MLP neurons of a small language model. Each row is named by its layer, matrix (gate and up: input weights; down: output weights) and neuron, and shows model dimensions 160-255. Each number is 128 + 24 x the weight over its row's rms, rounded and kept within 0 to 255. A neuron's up and down rows have the sign that makes its largest values positive.
After each neuron's rows, "raises" lists the tokens whose logits its output raises most directly, leaving later layers aside.

L11.gate307 [105 117 127  90 127  93 104 150 126 134 168 114 151 178  86 133 130 120 124 162 129 153 161  96 133  89 129 131 141 191 127  87 135 123 153  92 142 124 156  96 129 129 107 132 129 133 165 119 101 148 122 134 150 135 129 148 117  77 165 104 130 116 104 114 139 120 140 181 112 126 141 130 134 113  98 107 126 150 123 139 137 150 174 147  91 112 146  55 111 116 126 136 145 169  85 100]
L11.up307 [106 151 108 179  91 131 150 125  76 111 141 112 147 108 118  98 104 119 135 184 107 170 128 110 159 113 147  88 149 143 123 150 156 139 117 170 124 111 160 123 133 146 139 186 140 113 124 159 134 121 147 100 144 138 159 152 178 142 195 119 154 169 117 106 117 156 119 130 122 122 117 112 177 100 115  80 139 127 110 127  85  97 111 161 159 122  89 137  96 134 182 110 105  90 164  73]
L11.down307 [132 109 121 140 138 137 117 191  99  97  87 159 146 170 101 105 171 127  91 105 146 123 141 140 116 113 142 113 115 127  99 146 130 110 137 143 155 156 118  95 195 130 104 139 119 125 154 114 152 131 131 128 131 128 109 114 166 115 156 121 129 139 101  92 142 133 143 143 102 111 132 120 126  99 101 154 160 132 102 128 138  94 147 155 145  77 114  81  94 114 143 118 115 139 127 129]
raises: "lies", "light", "lie", "lain", "ly"

L4.gate956 [148 160 138 123 115 100  99  90  96 142 123 149 156 125 147 155 135 129 136 109 132 106  93 127 125  93 113  72 172 148  97 127 109 182 154 129 158 114  88 133 130 122  97 113 154 100 138  89 126 103 101 121 141 144 110  48 132 142 109  99 151 108 123 162 150  85 133 123 148 170 119 140 153 123 118 130 137 110  95 139 142 136 117 154 126 139 123 114 131 111 106 139 133  73 109 129]
L4.up956 [125 150  90 161 126 153 127  92 131 181 131 139 138 110 171 158 165 123 150  83 123 118 142 143 103  93 127 102 116 180  84 111 129 180 130 155 159 124 122 123 134 105 161 129 171 109 152 147 115 157 118  96 142 131 112 151 109 130  95  83 143 119 118 191 124 139 123 121 122 107  86 130 143 137 152 117 155 115  88 107 140 153 124 113 131 157 143 110 130 134 121 137 138 136 119 122]
L4.down956 [160 120 132  96 128 112 130 136  99 131 151 104 142 148 143 136 161 122 139 100 154 148 124 103 144 117 103 106 181 155  94 143 117  98 132 177 126 114 124 119 123 153 119 125 131 124 135 115 141 110  99 118 107 138 153 127 111 159 127 107 127 107 132 116 166 117 132 138  99 150 124 134  85 145 147 119 152 117  77 143 110 124 146 184 101 117 114  91 155 155 148 118 149  98 145 100]
raises: "dor", "ment", "no", "able", "ner"

L11.gate632 [135 110 117 102 163 150 115 110  72  95 144 107  69  80 113 107  91 180 136 124 135 117 164 156  83 113 150  90 118 133 134 140 140 106 152  91 153 127 113 146 117 132 119 136 101  64 111 135 145 126 156 153 142 119 133 128 139 132  90  98 142  71 119 111 116 114 184 124 146 140 128 142 135 138 153 124 126 139 126 186 153 124 132 119 147 115 149 109  94  98 114  95 127 142 131 100]
L11.up632 [116 112 148 148 121 112 135 105 107 112 121 125 103 115 158 114 178 132  94 157 148 139 161 117 129 135 110 109 114 128 109 132 148 106  90  99 144 120 196  92  85 160  89 126 110 132 161 125 114 127 157 144 176 120 135 161 111 139 134 122 114 137 100 137 132 133 133  89  86 148 119 117 145 135 159 123 123  82  83 133 146 110 133 120 121 101 134 115 127 173 105 116  78 125 100 108]
L11.down632 [ 96 145 118 128 141  84 148 131 102 127 100 149 132 162 122 138 120 174 117 175 108 111 118 131 144 108 140 108 153 124 176 152 142 140 132 127  99 119 150  59 115 150 124  90 152 136 123 104 125 124 179 151 137 193 151 131 109 166 145 101 140 150 116  97 133 158 121 150 143 120 120 140 132  72 103 144 111 126 104 145  95 139 134 114 170 111 110 117 110 153 107 145 159 127 159 127]
raises: "rant", "rate", "ran", "rated", "rea"

L7.gate378 [158 106  79 158 147 133 169 149 111 131 172  95 117 150 109 114 130 111 133 149 123 159 121 140 121 160 151 137 158 106 112 133  85 128 163 106 111 105 117 108 147  85 121 153 163 152 157 136 116 156 148 139 128  92  39 132 129 195 137 116 154 122  95 129  97 103 116 108 134 153 126 130 139 134 144  92 127 145 116 144 134  93 121 122 136  99 161 135 126 120  47 155 114 122 126 151]
L7.up378 [166 105  92 126 190 104 146 110 108 167  87  93 146 128 179  91 172 108 136 151 121 117 135 123  92 105 135 112 155 118 113 148  92 108 133 104 104 116 151 179 114 131 172 175 143 114 126 162 115 121  91 128  82 161  68 125 135 128 126 132 162 167 122 146 119 142 161 116  85 117 140 153 129 143  84 123 131 104 167 135 104 148 136 106 112 175  95 128  96 140 123 136 131 149 142  95]
L7.down378 [154 169  96  92 136 146 186 122 127  96 112 142 137 124  77  95 125 158 123  86 166 125 137 117  95 135 149  90 114 125 152 108 115 129 137 180 137 125 124  61 132 150 124 143  91 113 131  89 124 132 126  94 157 137 155 170 167  96 160 123 135 117 172  94 172 147 183 123 134 137 136 164 126 118 139 138 147  95 136 133 117 125 166 132 165  78 124 106 145 134 124  91 155 144 146 143]
raises: "rated", "lac", "rat", "rate", "late"

L12.gate165 [132 136 157 117 142 131 155 145 114 137 127 102 149 124 113  88 127 140 158 173  80  98 172 137 140  87 128 116 116  83  94 114  74 118 106 133  46  85 154  92 138  97 127 112 160 158 149 124 118 115 165 132 148 138 110 135 130 141 155 100 169 105 152 134 103 109 115 162 125 137 125 144 125 152 181 112 138 148 137 135 141 126 130 130  97 105 176 159 132 139 181 145 138 122 129 114]
L12.up165 [104 117 135 128 149 125 148 131 139 175 135 179 157 117 135  99 132 123 146 132 117 139 100 103 155  79 106 130 127 126 126 162 122 130  75 135 125 144 156 113 105 124 140 153 166 141 168 108 135 108 153 139 167 146 117 165 129 111 104  39 123 101 154 138 136 119 136  97 157 137 104 159 141 111 142  99 146 149 146 135 150 145 116 113 116 145 167 177 134 138 134 114 142 133 134 118]
L12.down165 [123  56 111 134 134 150  89 124  97 151 135 106 138 111 132 141 156 145 129 155 118 143 130 145 140 139 139 126 116 118  94 173  76 147 149 117 126 143 140 113 129 114 148  91 178 133 141 155 139  81 148 124 145 124 103 112 151  99  95 142 142 100 154  92 141 152 140 125 108 134  96 136 139 134 131 174 120 114 155 109 137 126 162  82 146  95 133 119 136 103 154 135 153 143 149 101]
raises: " nine", " seven", " twelve", " twenty", " four"

L12.gate233 [132 100 122  94 108  84 128  90 123 127 124 116 118 103 134 119 105 144 116 108  76 137 166 135 117  95 134 120 143 190 126 146 102 144 100 128  81 129 120 141 143 135 115 102 158 127 122 131 111 117  91 150 164 118 148  83 134  92 113  95 127 127 161  82 100 105 127 154  70  92 120 136 134 135 125 119 124 133 103 108 142 140 135 184 137 122 122 173 128 124 136 154 129 132 122 169]
L12.up233 [108 124 152 125 134 120 104 141 126 148 104  82 129 106 126 115 116 100 176 141 156 120  94  92 143 160 112 155 111 148 141 157 130 134 125 160 136 134  95 123 135 124 118 140 135 108 101 151 118 139 136 128 129 137 141 172 100 157 144  94 139  99 125 141  81 144 117 149 118 132 175 105 171 109 134 147 174 120 161  77 134 122 137 158 128 105 126 161 178  88 134 145 129 177 139 121]
L12.down233 [118 123  71 114 177  75 133  97 137 135 166 129 148  80 123 124 128 125 110 162  93 134 141 170 131 109 122 141 145 143 131 134  95 145 116 108  78 114 132  92 129 138 133 100 134 147 155 106 113 105 110 114 147  74 118  84 132 110 107 111 110 120 134 135 100 133 157 193 110 122 112 129 125 133 112 142 142 127 100 126 128 128 133 156 156 132 111 119 132 128 102 127 115 129 115 155]
raises: " it", " they", " he", " she", " him"

L3.gate760 [138 116 103 111 153 123 123 122 163 130 157 113 124 136 133 108 165 149 136  96 168 144 120 115  97 148 116 135 112 135  96 123 149 112 148 156 107 117 139 146 126 125 123 115 136 132 136 196 151 137 140  84  99 112  92 103 139 107 140 135 119 120 126 143 104 131 108 137  99  95 161 137 141 168 106 148 150  72 139  96 149 136 113 154 153  97 120 111 150 118 144 134  98  99 128 101]
L3.up760 [120 117 126 109 116 149 145 174 120 160  99 148 131 131 140 124 172 183 145  98 125 198  95 156  92 147 143 159 135 121 152 134 165 135 168 102 141 112  91  76 141 151 104 122 109 140 112 125 119 154 130 146 123  81 111 112 105 166 206 161 136 157 122 107 124 168 117 130 138 112 105 150 139 128 138  75 100 155 161 126 140 119  91 190 134  78 134 127 130 122 157 142 103 123 131 139]
L3.down760 [100  93 161 152 132 167 139 171 125 169 134 128 111 171 115 117 162 167 140 100 122 141 140 111 141 148 162 142 195 103 138  95 128 134 121 150 113 122 119  96 130 131 121 128 108 126 121 126 141 140 147 142 100 123 107 103 130 122 182  68 126 149 133 160 140 110 101 134 188 113  84 122 122 104 170 132 123 173 141 105 144 174 129 134 117  91 115 139 132 115 130 183 153 139 154 134]
raises: "ious", "ly", "ture", "lies", "ated"

L11.gate189 [144 150 116  94 133 132 131 129 150 145  75 113 110  92 137 139 137 132 131  66 117  93 124 141 141 114 149 144 104 120 135  97 188 152 124 122 105  80 150 145 141 156 134 155 121 153  92 116 126 136 107 155 116 123 104 133 133 132 144 115 133  97 125 118 120 130  97 113 116 114 145 129 176 155 147 137 122 120 123 189 104 149 164 174 108 111 128 131 100  99 141 141 145 149  94 104]
L11.up189 [187 122 161 150 159 156 129 158 127 128 110 140 150 104 128 105  84 141 162 101 148 119 137 143 130  86 130 141 141 144 111  98 125 130 163 134  94  90 159 111 119 108 123 160 113 152  89  96 134 135 126 122 128 111  80 144 180 120 182 131 178 142 136  80 116 187 106 142 144 146 140 146 170 136 135 152  95 143 152 170 109 157 106 145 138 121 156 120 132  96 110 126 140 186 126 107]
L11.down189 [ 76 145 149 121 143 131  99 163 136 155 174  95 104  91 140  99 120 126 101 122 111 157 101  93 117 126  68 144  92 106 106 108 117 139 111 124  98 112 151  97 163 102 125 102 181 141 139 146 150 129 139 159 148 117  94 126  83  62 112 170 166 136 150 123 159 165 166 108 125 113  82 132  77 115  87 135 108 141 101 126 157 108 134 110 113  98 119 141 168 137 138 157 107 126 150 137]
raises: " their", " him", " them", " its", " the"

L11.gate341 [121 111 145 167 129  97 128 119 144 166 146  88  93 147 129 125 155 153 128 179 130 121 102 144  93 143 137  87 145 137  92 116 139  97 110  58 140 164  72 137 137 148 150 120 148 110 164  78 174 126 132 138 105 139 163 103 135 151 151 116 130 122 136 112 115 128 111 134 140 175 155  93 152 129 107 140 124  92 115  80  88 174 145  70 126 129 163 120  85 103 139 154  95 116  95 165]
L11.up341 [114 140 150 136 131 144 101  84 142 147 118  97 118 114 122 127 154 157 174 158 142 152 124 128 142 166 142 132 150 134 137 190 149 137 113 109 111 133 131 109 166 155 120 123 153 157 120 143 154 165 114 139 183 137 128 147  95 122 121 108 150 150 138 106 124 157  88 136 135 172  88  82 129 137 113 155 117 146 127 133 101 141 149 105 131  98 146  86 129 102 142 101 120  89 123 130]
L11.down341 [136 114 142 120 111 159 140 101 121 136 136 112 107 129 116 124 127 161 159 159 138  96 134 109 147 136 170 139 152 123 126 170 118 107 108 113 124 128 109 121 137 105 151 107 120 120 168  85 148 174 126 133 152 124 120 164 118 116 124 180 139 122 143 113 123 152 120 137 136 156 154 100 134  83 106 113 149 101 169 129 116 168 129 121 156 176 136 111 126 103 177 173 164 104 101 147]
raises: "nning", "lip", "ul", "le", "led"

L12.gate242 [111 160 122  95 157 127 140 152  86 143 108 169 137 132 109 127 187  95 129 170 118 115 104 179 172 115 154  99 112 132 146 177 111 105 130 102  89 121 134 105 178 130  91 115 163 131 101 136 161 145 116 115 115 126 121 132 140 159 127 125 102 140  62 125 135 141 156 101  91 144 100 163 152 124 103  80 121 100  98 123 155 127 170 142  88 154 139 118  91 125 156 133  73 137 154 134]
L12.up242 [126 117 118  91 113 123  93 141 119 123 118 107 174  67 133 145 114 155 156 121 143 123  84 116 135 131 131 119 119 167 124 114 117  98 115 143 111 116 141 104 106 123 115 149 153 134  86 187 164 139 145 113 159 147 112 119 154 121 104 133 207 141 140 102 127 137 100 124 111 133 102 123 128  98  85 166 150 151 170 132  91 138 138 196 139 177 118 129 106 144 137 116  92 121 120 119]
L12.down242 [ 65 137 128 144  85 163 131 108 151 132 110 138 101 113 105  82 150 136 150 171 152  88 102 123 139 103 116 155 163 150  92 136 128 149 155 125 134 106  97 111 164  93 154 128 102 164 156 105  86 122 121 101  88 146 109 105 127 190 110 118 143 125 116 146 161 175  72 158 135 158 122 101 109 105 107 136 140 119 177 167 122 111 119  98 132 131 153 145  70 143 182 134 131 136 150 146]
raises: "ent", "end", "ed", "mu", "za"

L11.gate857 [120 129  95 113  96 163 128 132 139 128 135 141 155 143 158 131 104 119 133 128 132 115 117 126 103 110 117  95 129 109 148 137 117  96  97 134 129 153 115 102  89 139 113 169 159 186  90  95 159 114 128 145  88  79 138 137 110 118 156 107 105 112 145 113 164  87 153 138 125 146 157 121 140  85 132 127  89  86 150 132  79 156 157 131 138 107 115 146 133 104 143 119 113 138 127 109]
L11.up857 [142 134 124 143 122  97 136 177 119 122  82 148 126 127 120 109 113 112  94 113  87 146 136 138 132 145 116 140 161 116  91 176 129 113 126 105 168  85 137 138 147 101 126 119 139 163 124 146  70 121 127 167 107  96  85 118 185 149 140 126 119 129 138 113 103 162 116 129 127  93 115 120  74 139 114 131 146 150 138 153 143 165 152 141 171  93 134  85 136 123 165 137 141 123 131 154]
L11.down857 [146  92  92 120 132 183 161 110 145 156 116 139 109 141 110 155 136  99 103  76 149 150 106 123 152 115 120 100 119 106 137 168 104 135  93 126 153  73 138 145 136 106  91 125 147 187 110 119  97 141 126 128  95 128  54 121 112 148 119 149 113 138 152 115 113 147 165 151 102 166 121 111 110 113 123 125  99 122 126 138 103 130 183 112 118 129 139 152 124 134 144 127  87 141 117 116]
raises: "itude", "ities", "isation", "ties", "ization"

L3.gate298 [130 102 117  87  96 141 114  99 126  92 114 129 103 111 133 109  93 106 168 124 172 129 124 147 131 114 141 110 138 121 164 158 105 161 140 121 126  87 147 108 100 129 122 176 107  77 146 169 134 149 119 186 146 132 137 128 118  95  96 139 189 126  81 160 135 154 172 125 157 157 105 131 140 129 177 112 124 139 129 127 125 140 132  99 149 156 161 106 122 168 122 107 136 134  95 159]
L3.up298 [150 120  85 142 122 102 135 172  88 151 157 158 133 114 157 146 145 119 132  78 123 142 157 155 120 107 131 134 146 128  94 122  88 157 121  89 141  94 137 118 137 162 158 107 136 162 110 122 130 112  92 105 113 103 104 124 123 125 148 161 126 136 139  93 101 110 106 157 133 106 108 140 143 144 135 105 141 115 128 152 145 132 106 150 136 128  93 108 110 141 135 128 109 136 186 141]
L3.down298 [163 124 137 114 108 173 132  88 144  99 135 166 133 118 124 118 109 120 131 129 162 159  98 148 148 126 142 119 113  97 195 191 101 102  88 140 126 106 132  80 133 131 151 132  92  99 131 117 139 177 120 161 131 111 148 127 119  75 115 126 123 141 112 112 108 119 158 131 144 135 123 138 131 126 151 115 136 131 173 113 103  98 123 119 122  81 108 103 140  97 145 100  97 139  94 138]
raises: "ification", "ities", "ity", "ting", "ker"

L4.gate376 [112 136  90 162 119 148 121 122 133 115 111 147 151 163 159 183 128 144 122 139  96 126 137 127 120  96  99 121 120 136 172 132  71 156 149 157 150 154 117 164 113 149 175  93 119 118 142 129  99 119 108 112 129 133 141 115 127 126 108 146 125 153 127 104 124 110 165 169 142 151 197 108 148 137 136 129 121 153 136 157 125 105  86 157 135 108  66 126 142 106 159 107 140  92 156 130]
L4.up376 [149 119 125 147 124 146 115  89 127 130  94 117 114 127 120 175 133 158 124 115 129 100 112 117 141  80  67 104 112 150 145 126 138 147 154 170  99 186 129 112 112 135 128  99 141 133 118 118 102  91 141  90 146 104 147 148 105 127  76 156 123 136 149  70 129 154 186 136 125 146 154 160 130 160 104 133 111 153 158 138 156 110 123 146 192 100  85 124 113 153 134 112 108 161 111  97]
L4.down376 [130 154  98 144 135 109 130 116 153 125 115 104  81 108 120 114 143 123  93 150 152 147 125 114 173 106 122 136 139 146 131 145 128 151 124 148 134 139 126 143 105 120 150 108  90 144  98 123 141 179  87  89 153 137  98  82 134 107 106 117 126 116 124  81 141 175 212 164 148 122 160 100 123 129 129 133 132 107 117 152 134  98 117 147 177 128 113 129  99 127 125 138 152 106 142 165]
raises: " his", " it", " he", " this", " these"